Weights of a small GPT-style language model, trained from scratch on English Wikipedia: vocabulary 1024, a variant of Adam for these matrices.
MLP neurons of a small language model. Each row is named by its layer, matrix (up: input weights; down: output weights) and neuron, and shows model dimensions 0-159. Each number is 500 + 50 x the weight over its row's rms, rounded and kept within 0 to 999. Numbers have three digits each.
After each neuron's rows, "fires on" lists the tokens most often at its 100 highest values on Wikipedia text that the model never trained on. A number after a token or word is its count.

L4.up134:489488488444541484506486492557524517539519489441556492570544452479522492492480524523567487478599525620628536476506577577449409443473547504454420446557451563543463552541511337417524593479591493497577410450473564460585494519485497542406495533482524490506516515491515505481534467433547511465445473480457537529599429443548519486386477511541448382508530509512531495536510515480438469563531458537448535387524505534602482457558446505531448499520484538377507472465476439427447527482433535
L4.down134:457440445400530458502515566491547491495447455480581516577517483455488495497489466482482447440505487536483518508509526569455498444418549540514439493454507472556462513512542530497519435628478461520596411463529513464503521420576462551559486589473477484498457449537523494535548559439457507483554581544478473512551584462547541452465462467443568562646536553449506492502376448490452404473421506569579569513459510522411576482560406548510523604501504455504504482583485449413540454415604519
fires on: " h" 36, " c" 25, " m" 16, " ch" 10

L11.up458:473509545633452564492417481606538532535450508481497456408584529406503466532515492504456447471533464500516433452480570547484458403604536517520532475529508499593448440550591463557418490525477459504496505490554632496535535625471453544546496450378509579547424529484458539459476492589457538509495536449479375560497486468442432549471499398528473451523497582438460476518541449487471494496500520530464486545472514392505521532551528511459448536470554496489519545457577494511428554503404568
L11.down458:487448461579580413507547475454541536507487517546514562503520546572584503447415519507501533455529425469529495558515520536540421531485428560444491498592491409533604438559498485455485543468442414566530628498510466579491482475476500475522539486463478452476525546486524457462490552488536598468436544592428406447584393399484561449475479635511501535501538549441522482419502583489502426512454474499449538580442501569529545414478571433506556534418460461471464441534461528522514430515489486
fires on: "ep" 15, "art" 13, "O" 12, "d" 10, " O" 10

L10.up153:439564495481595524524547445547463497523487392486449481426655572428529486471483507487523424453521468515525542477557442490520470435544520442481490432482523501470469492502587496473490484464525543389459535439487539553509522541509420448500443515470507511526432406394532466459595494519541493511469592561608424586513523545521582502529488409499509474487605541422495518457544458530558567492343482565604466521425472524520494497508553377482465516481530501508487601452461512549564497525474509
L10.down153:578556542559530478461632463548492504544561534516483514398552488451408522382470535426523481490480450518467472547467543542479487534548542511517445505568532524512543468490494577539470450565449629496463439621516471475381547455535567463491544504470443583487445544408554545513460478380537503496568559531479526392408522537494513420498511502488503546548407527511513433466483498475492560561447466518551470546433492530457490461524512557456550510534487468494527509454404469405578373556521487
fires on: "am" 34, "el" 27, " rel" 13, "id" 10, "ill" 6, "ell" 4

L4.up551:476509482479569429528573476544492473518500494475548480585532483521587490468537608547616528476484580547505472390624548504518506513478491558454444492462474472448493545566511455432529617379599513493430520387485466548510490520439572525396478507431447501484478549461457512410495603442496493409467512481583556513530458529494459496433525427540448470510486469569525547502513537436433526494455561509462505456564504468506405451561551584444410426564546514513485446445472550491483565537467534
L4.down551:480573528492570486499580582483444549515473429488512520503540536478502459368513620442501511484493611431461507490628464528481554390458569589392515475410448457548429554543545527491499575513401487535523518544587473482546501519531444551472507474449460543542540532475534521421545503466445423413424451506569434498577505534570474450550504515549460430512457469549496505519470531392576437476528557489570471525512510449444587418533489589463493542481476505450506459457483510481513586481432512
fires on: " Ch" 79, " H" 17, " ch" 4

L6.up219:601444553451488488556484524498562494439617485422473432506469430535542572543509557474606456481487554534517441407497426513362478518444499460491462480495435539487494498588542493525436554487524553549510567533524436471564476515483555484447481524606520573465440558498516501605539493505468452482495517502496521501502500569576460479547499437487550569469503408634497539535464526504403417425562498611554432480496468471472401461483469527547457552464490451567573483458533588489622478501498489
L6.down219:609515439539453449498513566494521437553485517453542432517521490484519475557489463487436481544497431519591464626522493465426558497489472464469482572514559474526490537456525433416479514499520448606527562519377470490520432497373516510532593452486571460514506523546445430511464450404577581534439483428597454551546541476506538615505542467466523533460460474430458468472562505463645539505491484398521512533441492500468569528454576499490489416546439443548534573438501459465547439514548508
fires on: "l" 30, "r" 29, "c" 16, "al" 8, "st" 5, "ss" 4

L6.up469:497493407586458436502484554484513491460401404509514514468562527537506520520461455497521511497528518504500371521536482488497518524411595514496480556542467455544440507478575397540493543481575583547473455522522487465494497580514470478424505548500457552515480579454497497491541561465541446532530441544532543467459477560541373480525526422457529383496482538502389507502439466465415480536516365479523537487587546456513545484548484566520496501550584502470447486540535550403465620676460523
L6.down469:504467467512582475537391478562454528411548590494449519475486428549441516509511429523553450463414515399506459430590469498585515503499497607513506486492506538491497559479485458433488480525430522422451444476530481544486522543455463603474599526527448510484532462489376461413479535537471458503577387476456488496500574552571517600473531543468657487563483471546523375490500501512545445433508560520497481526439565488553481516585520543496593520516480477574473400461555453514503514450495555
fires on: "n" 22, "." 18, "T" 10, "ed" 9, "d" 6, "N" 6

L9.up243:407491475532512448537528532467525494586460400453415498469514477521506591429489492561471408464519439551462453525455466492534496552537503526461590447497447532436474578534491574515390395450517483514479486425447573508540488465484468538518497592447478418548492432473515533540544521574577510559525596544591479504521453565455479471518561428482481446481533534431560486587588431513484451535424389505525417468494494505520581433444564414553480468474561508556547561485557503491567483614519565
L9.down243:447477554533527490554434469460503490491426521394513530533466462605541506505576471471522538482474506444485524499539382542531464527534515572482495501503435562525442417469548599512531554500476465464460578524497606461483525475494448507525431462566457563519480471575550411514432507409527531550514584582525499401506524508553509521534442487558498565505531474575519455535528552455400539403521523506555659515404390548512443557424502464465506462455445568459460437447421433538509443507510583
fires on: "ill" 22, "id" 16, " reg" 14, "ig" 8, "iss" 7, "r" 7

L9.up5:438571446478525472487536414457455484477439409573491504472520353422431543553448545487500516460515451470566429513568522481588466431495513464567463410537468452522434375530535480513564487527483482505442483532526527532600563495373546463522489497506522601561477533460516435566513558556507490534555474492468471552515526404567503536429569448490509515505531484409465471573460529468534508470520541447436558437545451480466524501526523650545492468461505540540574497430460635519464475528580508
L9.down5:438484565568421559570428481459490509481517475446458438590407494496482459467496457544429467466439458601510493594515521474505483531513422539465541507565508517459526498506440386533540483473472484589515533445447510556458494499605536623483545479486519506418506522606476482518458534442499579471401592508466522450538567514504552516608648484467459477492436483546467528376493443445517511552518429540528419517516521507560468444496507442449518440519564538526436538493457427426501510587495577
fires on: "ag" 18, "olog" 17, "anc" 11, "or" 9, " and" 6

L10.up75:455558476516568591481586552537501487555558520407522413480519506560486504476410509545512490523478489540467446505491552433446487480534452541455442489635494509523536431509521455524400485474419601558452460425490500482532485469532546517480497475556532455548510605474528488434473469500519516542548510485472505576375480504494459489387615483466518406479512544454530464468454576557490541429458538524378492443534493452557520541584551467557547512491416459491589557451604496553420607534436492
L10.down75:482483528432391468529490498498498511509393432493540596520462532559496503496486540446436621480514455458465487523481495492581534437513512508598517413489498516488645514459468487478568474526451509562489449507593459399464495468488448577508526522389589497489421504523468388487428560482584565587498516411515507484550567534553464488512421463503433507541481522477485439419507457436448495448503553521458555484551505512433490548430443544469524496565541542550581550624428502418508507555561441
fires on: "ic" 15, "ive" 11, "ical" 10, "on" 9, "ing" 9, " " 6

L6.up224:515519442463534520411502541477452552473526540507429524492475436583517555616462545520544456481526557453444473484504441423426467524516524494535391526462517453478528448497481548494412542510462527473450562572476457481464493523512506444380468497578541555582550440423511430520421516525457500375487482511543570476519575531555539461434531402545460594464512525568550613578445499546527460507496507483463443443598496474563558468487474497491427369485547525592436534496619561505447473476510493
L6.down224:482538470520486505547537501501543530520472557507469433543502548481503490558564454507391555500467487602549479459523433418492462516488486524435572439502510526493472490530574539557554570493510524517491563567551467569557384512558496557651530538437521562503641567479481483525466501508488472551467449466468533515405499589522429468512450523484481484461431476423469366423516452508536466497516650602487552523439507407471395458493512458445500502467482485468512496604397466547433522443494521
fires on: " " 73, "cc" 9, "e" 8

L6.up472:577430453515492516540559399584505437392503497533560482589509498524572501592550543505552538558526518578538433418466516478392435473460549480504494463453438526502528438459504519451437487481559485402568411557478423488564475493480507476425512511561516531429498532510503446629453545530487477449493462505447504532539517543515405387509479538404593530508563501547606563504511586500446466472481376527431391523546511480509474474593465593519526488479562486495450544468492495468469465459511503
L6.down472:510477587552549533503432514439433503551510402528417469475464498472495519506580522530465457533593431505461493541535408499510420518480530552482448483509512487517448536515477579553572456542483494587471399500549578439551509432467478566537495457506510504470494504514405468546489443508495560558563524503594487474449383506505556479475449433536467525522533536407420467423510465487539464463542473429594547495467451586505495599492445471507409550483566554509594414606594496498559426440438605
fires on: "e" 33, "al" 17, "s" 9, "l" 7, "om" 6, "an" 6

L10.up59:415462595501566492575478502592489454508488458449499527438428422571622525567518491600615490460479542449521510557528542416586454475514509491452507495493621477586555522443402474489504520484494509397470536424419481503503474532508573536489460546478498494486497595458448449532492469548532475493497481534453530581471509466583468439423498472513520518590517521481510546480579528409474512401487470628456491446496470446527413474522508422499500466474544627416453504478511497456470577454439541
L10.down59:416443471431454486484665476514431592591544586482392516458466529622500592475498522488582517455502496446475464393554475474540489463569565552555439536506467423519523500464496479503573397526451479573425530480497446482516386548534416452501491490436518564498533577550456518535507485478518466518525536495486542530544577574478591475550572409501499509464465411453472454513461472478540592535494523567608576484438555517497464534489449494413503476510443537523515484501440506480483438526500439
fires on: "h" 25, "–" 16, "." 10, "n" 7, "ar" 6, " " 6

L9.up584:462392509475487450514485470522401447518473478441526447480502417600474574514502487525476538587625486480419480507483501501545567415455559533441505510485515508549550492496412417588422529491454490471442572512430473460480497578479621533595517577502593524461452503542457497496557426503456541547463535567496524496472486502525455422509534476413510493622490620548502534458502482427433530476563429480541502431527480559515463502602566538462408474538514482531524515442521555433486470511378553
L9.down584:437551432529552531582550574456555488585570561570449523452462496495497535521486542461547512448490508500551464590544485453459426580483475451459516561427584481429469524447471525503477510469501505510550533483467467474518508498530473347575514434370513457593529497460566517486442402589527514497609496471491422567456524553478476496574544474531523469491474489564466503494458479605569455496503574613413564515464454413489454483486509526524598551492483420456375547524504509579440471501484462
fires on: "h" 21, "ar" 11, "mer" 9, "an" 9, "it" 6

L7.up99:468526465484432472498499433527384445502425459528433500444495460495483538408446512544471516525565393506496418435403449482588489592584498456510499565569499496614482474546548595549506562517485483477485474485527491447519565579445555445414520524503498494468492407395490481448578519588535492483536447491445428482464498549544507503407580567545465542456511504447533486509587487488463542537463517431430478542540557468461457489432600559516507524564392562507485504557575414475544570555481563
L7.down99:523431460481566554504506441542597451480573540537538512577432518569536442463463481425503594558534539483541507448425510539468522590489402417522492453491389451494485503453577478479561517563493529540554475491516471577488524493548489451430735422491518499473536561500588465539521409493440487537547457484488555465543504503418512431473408573610542461465519529459541475528498471560456505567441486543454496455482548555511502581566535490448488498546474420488503481474427441470506478445506469
fires on: " p" 45, "ased" 10, " not" 10, " g" 8, "ers" 6, "en" 6

L10.up297:582442523480486619441478427509440498497522481463405538546596560470451547546487491530491437515534448575461427516589406520518482496563561528528486456548542513545427490554504539489520523498474463542439462417497498415482564484485494428509427496431526500511497499463510366404515455432546507586507596547505569484489484599525511385495523532495465488476455509531419495556503572423455445439447491550502525516622475493532499586495577518566411429423469596546444454495463480525498497598497548
L10.down297:569544455473538343496469492584443554568386504436575525491492524434589560394521510479499534554555582525559575508496585479455523479596459507499538523490435449466499520433487494566535495477515529611464408516511490482525441503474520526484590516493504508523465546446477511554468554552523446542514460542416548536472475430416489511460541521556460465452483505447580496464411459500510590477409555450452513476458540498462551360525426536503498472521526491466455577543481595498485579487374534
fires on: " R" 29, "id" 13, "s" 8, "olog" 8, "ect" 7, "ot" 7

L7.up238:596483502460515535493388502592570545505542496492490566473485491545533504611449552569637517561536492500432470375522514434505478564586497454508422509449450550467461447396485441533535458457563514520525423511456513479546447511516504543456497559554541575570531483480488416477466471476473543486479500500489525481582543549474470464396486423441464398479540452552518532580495494519468473496468405532567500533582534378471554511498481575511413496493538563611472567464572525473422517428528539
L7.down238:491478529494459548428522628522484461467419468511463412536544573505506506425533506469445469483468461411530394483446490554531490522538539556511505466522580411554463463491463497461512531503475510471523578580533487538538561528456531579434380501475412574435550584475484539480462599469444533559441485566529568522451487608491505607493503498489536552459485523469398530447466506528499524551542492518520582480440439574484414554528528475492461371456501522450536455619442464437595425514545514
fires on: "e" 79, " " 8, "ce" 7

L7.up150:499501434528429544464481430518473485574455517589526510550581521539513535577535555485479556481459469512498482504369566533581496450614512560472509462550402527491484430553511500540567482531529446502498475504595597515485546485415483469450484453495495546549435513535450553330386547610509462517486507425510562618521453446484452454434558473420528478468518580502501457511563435493483492542481487586475532511540456445511491478518534591534491433530480453541430539354532510494491570504512527
L7.down150:519503432511544541576465491397485514355511489540465586535468510472483546494433440619445464506491499549471484433532509501543451414489481551516412615464524490465507531476601560499547558550529420525490511547490497534568587480493544515550556493472507502549494442415419502485463498506459488528474570526508494462552437449474533543515438588498625383578455463462439494431536537518443455534438471502412482499454554502503513532555458491565510527381527419507502439556599588553528564544476428
fires on: "ing" 21, "ed" 13, " O" 12, "O" 12, "ew" 11, " up" 6

L11.up245:467464611503553623506541483527506494451473445495559409433482553454454411507464468446492531450519530473524495560541505569428547478560498553508571498493551522481409571575596397526546534481474450447492550476491515493469557592467506506420525563458475509521516523436503521505453515485513543461501520500570459481520465496476561557403587397501497420569488490594445427548496563522371479476529518526452481571380503425560471408500474560518440461447522501436464453483574465471530600487397527
L11.down245:504517498491483443594513554486512503463404529448545569522408446452513544391480509527489474469522519519518518502446587457521470463440512539549470469501512482606509347560499517509542471502444474578536609529439524500568535565436499424582455490556440525537464517534528550547489494393473552516545446530439536471502552432444409501494556511509558423476521577506489587484438538384487579363470557537564455462521468491464516559529498482584587520492540572493431471436460493463487537477410582
fires on: "20" 31, "o" 15, " B" 7, "b" 6

L6.up395:422447529551436407523423490556531510539482484534495564437521485474396486521427393603527559591598465506491402446565446456445412554466507425550464507578493503451445413439532468450577425467503516476407478480416600491562530440533584491531501500476428528528428473494494474490575549530480561449534484531485496509467578450523510494453522457483497435453481521515538489458507447442453483476404400486535565521590545460531499553618578562553473467533494560550442531482499511546429492526517530
L6.down395:552492465530475485552529573466373554469508530529441382490430546565594477508587460587422559573488466465426463467413454544562586373561452520519491522532521520502404464557436520530564431538498460524486506577517464578490500403430580523596529529484515495539483500507556505577451496522470461523463493480471514466519434457485500538505627484506516450474534473525588522508479523535419519597482495485572535490434578523421525501463482504560545410518458513377430481543554465530451499482431487
fires on: "s" 26, " s" 9, "es" 9, "y" 8, " " 8, "hy" 7

L6.up25:467496535559559506451574470544429561561586485432516454547555502493515507547509508526514520509538459588505464509539465532452465468553562396533473509449492544533561483542541514554494416430593655477478483529459581489566510597503448455448509534545540619622501515565487476527437563537495447511439467425456397554487479512506451477526525455482528435546486460430438496577487475613497550465436503545512506492607467459486579383534530550528455505425428504548540534495553452577433541488553523
L6.down25:507562521506524477496453498532527521527448572512545568428438526479488422497514479501459451511506539467422530521504509497474498455398463518571475520537491477576514567476451433517530497528479581487499479515468582518447466410622518473462648474482542504452565539510484430506463503513539490490438542454492475575463555483436494513479525479550455443518309514547477477348560564574665513599561423486486507465579542589448501488462518570501496468474495552501500407553498527453478447426499438
fires on: "ing" 25, ":" 14, "." 9, "es" 6

L10.up176:549514473472535549512446526493388460584529409502547530523497547486475538530563442555489395496450482558646490449509506508471451376527535579648493488538498528536421489463518507430496443496465524489495489514594562527507417550417541493481516551469515530545433529480500523388562573472464509582511520532498459500528430491454581475480456462451648448451520535474370439496461516501502508482544449559496498499506546536482433589440508437578461455507523438476517518491560542625477473554532517
L10.down176:477489552558552472451491472520558403528571543463422450425520591522510489498533490485581603557522499506481507550501489443521528565423451472421494572538529498411461608475572433520499512445509483502395498489566513592492457442559516494482481453536478512526567462498446493514501487477495520474402468403494469558548417498500618618522481521506493455438492528550456470426551542513562494449477453389542448537540435527485487585452532490488445415587557439574542464579591484440520460554432585
fires on: "op" 29, "and" 19, "in" 11, "on" 5, "ad" 4

L7.up227:517407477444443486453525493448521496451539522505474586583555464444480558525488450558571548497590490530509476508501547380485407537513508409591471508447467498438493485501437539493405606459494510460524483476481442530539463475521496477534488457559540465524519435474449548535572391536492497492501547436514554496584562563442583401456556480440565532446568444432512523528379504466485495484461496508497378512554484480543403506465529501597459476502608536553480564569600395483491422483511533
L7.down227:394491544460496471517535519521472478518427525569481501549539490525473547544498534410484506490557571548469573549401595501542539461464457495499520478502615459506523489424461477419555453505475431476545460521458556448450501530496568506500490525471527497459376524545525486504437519531510526420509566604550494520421448493473458617537499527475407487529510500504567420401502581440476439383549444561551532565546591491520501420495568485482566492411531486525375515622387522479526483503451485
fires on: ":" 29, "t" 19, "ect" 10, "re" 8, "v" 5

L9.up213:485534473514421544514509451458579528462418436534469488554549549462569458511481454534569467578499500515448465552475503450475479565457485487565500532458589511516564426487470455538566549513577558408403574510473579476452552556626452438323466475506402577580457445505560461487467529502497615478589412563509484466544523506537517474502537445397527462499550429520430481548515542525469522434544519516511472493540479472494441529477577542423500411519416470469466512539475468547583488522516551
L9.down213:506496568557483548492605468483397410463460537536568500443452517520513504495523481447519526470532473407533479404489539547513467511553536546490459528481490538519520506549582529593383507486441553482536513563619537553499427475422561481508499485536579512417524417521448548462558440501486493511515575473564472549472486423525533410569410533505568400606489470598510388558508462480553553492536514510514508509534378424510536460507394589465446532412516518476536445499504507430461558447469523
fires on: "th" 40, "e" 10, "oth" 9, "t" 8, "h" 5, "ge" 5

L7.up75:396527531542603520560511477551408480564545429488396470437618567560534558506424514459479453486457484505426515492552495498480487402500535384445468468448587540541474460485513574527542441493537495455474498563461556540566462504447454530570522486430502541453462456386488499481503468601583481526517555475593385436546521518495490461554450444498544446557550536431502496537471353542507532450604489622515504516524486511500418506515556481475436501519506514520478567456451557506541484515539538
L7.down75:557466517549514475523492448515541472608500525589617540394436538478488476458437501413548489561427500462504505553599524502474486537483442537448479491460465452499449519576385552449488482514459497574479531550535402563441493430550670489421501491535430560603490544487440524490446459444524509452582481506492561453408542538471482488550443537550584502496438531565507463510504460505580458555401472478452560537506431525458483463522499487523549566484480484509439584430469532451567405557460503
fires on: "r" 29, "in" 23, "ul" 19, "ell" 8, "le" 6, "ill" 5

L7.up38:472562451550546534488437478480543514608529485447388535433599525563583500477449559546554515503503513440549494561530522512479548443475496521461462484426638495526468440472550362597520487466520558439453443514445648530497461538583452509471514517496458504499436411494491457392523497428588492510420530516499442509529500518486503450517438436397483376528533612495485508535536459510507522448502440505515489604564506459492550556535527567495512533516531503543437546436501607469465471496487530
L7.down38:471429522465482553524587524493571580490441487543536430402475482501425527489576435438324556494495433518458500496574499503482529608543496587501449598625454483532528493497397560503566494431509508548559552447478370436518480564439534505439495469388591481519497561459507552530459455550453475434478491528512613409443516538481543497442566473529428525531511419415494527487411522542484559545492582522529535532505506495489471500492487494445474457491518533528499512526471509525569532449557470
fires on: "h" 24, "u" 14, "a" 11, "e" 9, "al" 9

L10.up135:516518559472524474487478519449468467524411538451522524455505509511433569481523481522468410506619532474535417376443484546506545494561508440533511546476495479497425509491496468467544477501455523450403450584535594563567475540433503464356534561475457522472432461315534529477498527566561529428476517507608472535529472482567467561396540516556519492499498489456504479504553452572433508470578410571491430568481496499487496473438506551518484450645482463486517490475578557481557474576523536
L10.down135:590493473513506576497426394508469519469473567475479607487560600535460517444486487498548461473530489504478425573491582481509438514480512523486506531478436455501496502454544501515579509560418490534566536520547415550466507491506515443413607557443522511486386506477480446592487446500467539561497412473469522552495483458404524489574466505601540482433453489515580435508559428597507551526555526475607510415464428533422458542513475444522530427511565351472484524518502489532531463520489640
fires on: " B" 38, " p" 15, " T" 10, "ers" 9, "i" 7

L6.up185:572444468554508501450438447503561479532531486471444535530607555451509485568447468578575518433526475555507456491512515444527532546482481499571495504478431509507518528610495401525487438501516481548526488471511588508497495491503490525427506540490447427588509485506485517478486365570525492541511481487492477466525556570490495455470502405407451375452545554529470413610396520473442480480519375443538491463524585412475488541530453613502427425498519598586366537519528424479513501459507486
L6.down185:419430532518491569489483509486514462457600507538459528558530465518515487551441524493526467480480451657515478480591521512505601444467463477509567506518529478369500475496456428514489552556500533525484474447486502439527587451465476528483378529554433450489486489477535483414605550571537378526543507531508590580490469535567478481508486563522550499471481465463418596517454449347509521476513523506471531538441495556470464556590514534517411393491471550498457482530482489500570546523610395
fires on: "e" 98

L9.up375:480469568504476474577459454606503451478500485485556572452540461455494549463461504551485478371603526484483469468435486469584487563511507458494539484474481517614527537631534613495486520441470490420504436449537540445521475524502527552551547512572514555495501467370389437444608512491575484483563491503478535449575475495566412537518484499500443461513540507463442561488525563415430565540453492483426473462463459458501520476424572498447549447568475483499448509547537443423546507544396600
L9.down375:537548494467501516547505425465478471431539581526536520377452469534501539393550574419571507535454490463452460486474444513500442508456494455530522515450447437525382552427499574479526558568516534553492535538489451502491474522502479485522733558510632497435536522515425568491511558428473515586432480479447472469494466498457524504516526402522602518468493467519568438452580486563499549548510509474542463493492522499421547548456484462486544476465464440478507464469457498572441540494490645
fires on: " D" 32, "–" 21, " L" 14, " R" 11, "n" 9, " (" 7

L7.up119:535451498485442490502481437567561436427465463460567512497525536521541610565494509515553486441491549535532342458501478462463461565506554472587500455533446410561500469538580564501479512459511440465566442574503481460574454526498523454400453552607567621484493554459485476535556570555566438443496453472472551535560502491504458407416511386417532596411572514545516505493517465516385512490546475487543459565510417404486555510478486533494503528498503470553492505456587514461545501552477524
L7.down119:543478499519522466491447484535445420443488518484491552537473544508502551458490604458514475560489476442549436433523517460509447475553501534453497551475512448525539517468511502503505533483426493529433449534524495439476476544405469523431570455476410455462531613583439507405542520357529547615456563489499525496532571540375527530449500626599521521424437543542512516499578464538538546391463451493476526503571506605481495490519525509528463403484557423566583543622427483460488526518460545
fires on: "l" 44, "d" 22, "n" 15, "enn" 7, "al" 5

L9.up88:508515446556515428511462465489436531489523382372493442495524489450610520469440478529563414569512525549522437478533522511434442491454470490477405524493512446492517472536491486456550574459534605424381484451519552507520459545484539472452502475542433566545432531513503505485477556444532506505557541534436374385482571593492511596531557461522516503545542439621439491470554465526454493416562519555479483429582518431520453454503611487475481490568470515539488519426534551508589573492506550
L9.down88:478487568549569564437582465387558469465412470514521536463508574568466384485489624526475486483580487496474562453508470489503505512497497555497480466488475455515574550521507518501480533576421427465530443476546541582525488457491521510424538475495455506457634477503372552539498530485515569522370480426534425423480465473463555517429497470451494498427539406473533472404480562552528445534552548486580488584471488518497483479491484436550412507556482488490462517629535589419509542526519576
fires on: "h" 36, "hn" 12, " ch" 9, "th" 9, "18" 8

L11.up68:504440483500516497419488461589441476501466517467529417552526558490462532522574478468546520466520562530472478529481596482505517522468440503561493505551504461438535568483448420534399546451488466537463403489546452568478532424528475429492492528518561526573545548502493400481457528582498506497530571535579478414529468579436458533365553497434648429436562394519411573519444529526474402489462423465519576446579542486508505493546564531459461465526564471519441472481554456431478555572541557
L11.down68:515585576543405484524496542507481588514500535573455422474506466446527476445443489517591396578477572541459537477493456546447466416416559588405584491500475521594461472489479475490563494621471520474547469545537565532475490619438526530457566495465473513474469518539465510512545459512544468483419454528506453451505554497515408552522485476587400613476521546484565419451484534506571412556500498522477451589464445473457488476564489430457529540417402469447521494421485569506494571527471522
fires on: "v" 18, "re" 10, "ed" 8, "ect" 6, "it" 6, " Ph" 5

L6.up248:492482505467493575488511439494401546455522429459507504499512449539419522534573544600464472623514472619453519487487393466480456497554558508514479447500453478607575385436432561490514498549421591488556451606480566510483560442470504471433479496487510534556520520547505384500509561472526521560546479489494433488512521502564398468575554533447468580440548481513387514489459565572482516506480498527398592384564484527524540554547494516524468467518487524465498466471506403540454423499547509
L6.down248:516485495461620441598455525569537504423505480530532510458457485466606403521430458555455492472481576452534451485517587517475466466445494545548586529426418469459531514475412533531424434549621479539489483496548477444591497404503493533529528553550402439566471522448483537595429448485474517500577497460504550494581436551542556473497533544458418459476441517493449491440533508521406482481470530525530442501394431560513558434411497493482501534451562557574523547466564574478549455435542500
fires on: "ic" 17, "in" 14, "id" 12, "ot" 10, "ec" 7, "ed" 6

L7.up622:551517507503445529466520510427548480566555524474383483526481430535590501475503538467527395427438513448424519448417586456505505500474514469502522493532435577559431504686588518519438478497585496516544586483514474479521442573460459537450462507508492516536488501489497493490517426485487474519535521545580463481533488518514554431462560366473573392467512525395436487612419470443522516468584522497421502537381499436454499516520513478549565472457452513512459521493627478506529437526472533
L7.down622:423545505515515568574455549508514469503543464522534438518425501423515513539609486548426506512456585470519449592446489541574550518451434552409437572571494485481479464562449584499402423455449455504448459440508439536501491490490427462515515473533458468444511519436476517463502492511530411520531596597534501561462461502515525421479509620546534554512433499481559507329508582477471440588503502499579526519456519515553521539543409517515467533385449449470555509520570479580466451450448529
fires on: "  " 26, "in" 16, "if" 8, "3" 6, "6" 5

L9.up522:530496502492441501558437489567512471482443426514569527488552496449504590487502514526584441409481512509488330499530457506485537550454572460539466497509530451571484515524573436577535545514487465443445484435494484388479554579506518587502511545528455571548418550493480397338484566485482469398507480493486548504515499481583431536533515470425455438448503529464475502470552460433476548562468475515449547469534461448498527499500528522442517503575605469519413574519488552423521621572418548
L9.down522:532551499404441476594355504499443496470449563521490564461460569522520486523481554525539499495471426557472446490533448525438517505556580501403617494483470493524436516582533523493500597541487478505526543555499527426549523527516514554449671469432427522515574500556447515542597486354493489597525508473527440508502456468531490499478556455470538483450478461505520444474566520508501456515556477515514489473468426483474417522510419470529527458498506428497516538460517473501483474493426713
fires on: " K" 47, " k" 24, "K" 10, "w" 7, "d" 5, "n" 4

L10.up252:591520442507446485501583450508455481500566493527533381408501589526563489512566516509436472546481453386410540481555492553538496459487529542640565490559532538463522446483457515408535526506536570402491489493505486409555537477434517503527483421527566522591483491466450384503495540491457520487473444533536472561557518510408501492443505453450670532489561497517482533526536579465455508526553451586425439442458475472491389471491447534494455509547551518420436520538537519588480438502488498
L10.down252:484415512492503430524506516510565430520400440534472572554456517461514476469448506447561535526555617463517544449480494602478488492472425521427480514509526515467521501515518510546503474583501512592517464395431446506464577457576491408502555490531377519464443528529464624445558483404513528473456527421499601493501479541498616499510535572604461428473549451590382479466454517561554504528520491468478595502543484544493571474505555423518455537607438460507457398482523467492484510521469495
fires on: " s" 13, "oin" 12, "in" 10, "on" 9, " H" 8, "ork" 7

L7.up584:498444508571473437487455456476422530557484470471492463531490446434523574563473387617454522529500506575568573500406515516479542429544436440454512460557487539511548520585526564558462411466476591447448539561500534518527493503506522452389525528436517497509537529516460551405393458527396450505513467575472523581457454512417553384458514502461477461434498580513480510499416490612487517521553444555537507431561523524582604511532567501432514500445511417550529504469490474474423564513513462
L7.down584:453588428532503569438537438478490473515559639429443530549541620520427395420502510399523558423350477522484546525476531495463447509475526489570422469464483471489499612452487514512540566464511448474477458491509493421488438402609458467532583448581496465482527552538509534576483603509532431500439512527529510475543542462464537519507545543480550533610462461541527491470555470489489448500514454541414450515470558485439508470450478506570557557557474580469502480555594498445500536546523497
fires on: "ing" 72, " out" 5, " on" 4

L10.up549:434455630485551501467463443468436573518538489597540519514470458447471521425483503548516590481457482518570443543546565490475511543478502520510443536506511478566402420636465493485505572487490536505415547496549493538506558474423465463454484489486490492415399513426537543539466511541475513492544522482477470459501532494528483464458577496513538452471609496499502590428553524424522564554389586531419616468482500472601448480504613639443498549460463552482482514420527423459504444528479452
L10.down549:520576474461568454581462569494509486439470544457580504545585581591475515533587479470531505499487445428531474413484427536526590407507535478474498473538481494520404553395574532482472494431456585539462431597470505456519461496481555503435505517487531495457546518507541370459453433514568531536467453548486528550514495523571595563450415497480548502520478497454537418608535455578462495542571472456513452509531455561469514480470423436562519460487569402564599585455456517430479474458519476
fires on: "her" 14, "8" 11, "7" 10, "h" 9, "t" 6, " out" 5

L9.up595:554471566542488529567442484480548529564460487459460463498523474449546525485537451555485496556622530601527486514477468443432496448511590408472517491523493494533461544589484546556494507459437532453500489532484557429536547605473579473479504506530520549516419484494541452403429452494525503545503362517441417643560525412524476546552496539452466424515480530629535490425455519572558487500436483426511520434479459419523502417536570545507486539388509511498581437446602503483504522474434491
L9.down595:509533517477485582542587404509402507432528493498491449594527499541527458613559452536479627440508536505459507464514501525503570461550408507546579506514495516433481479509492474424506440480479457427517478505485424408561454454506473474589541503505479411491597503503540484480576505597434487408478519502547573466556440547503427494450534549467511608548414460515504550577447432507403493560595454491446511546496482520541417552409493555505536440603488514548426558495420456477542543514484509
fires on: "y" 38, "ical" 5, "h" 4, "ic" 4, "ec" 4, "ing" 4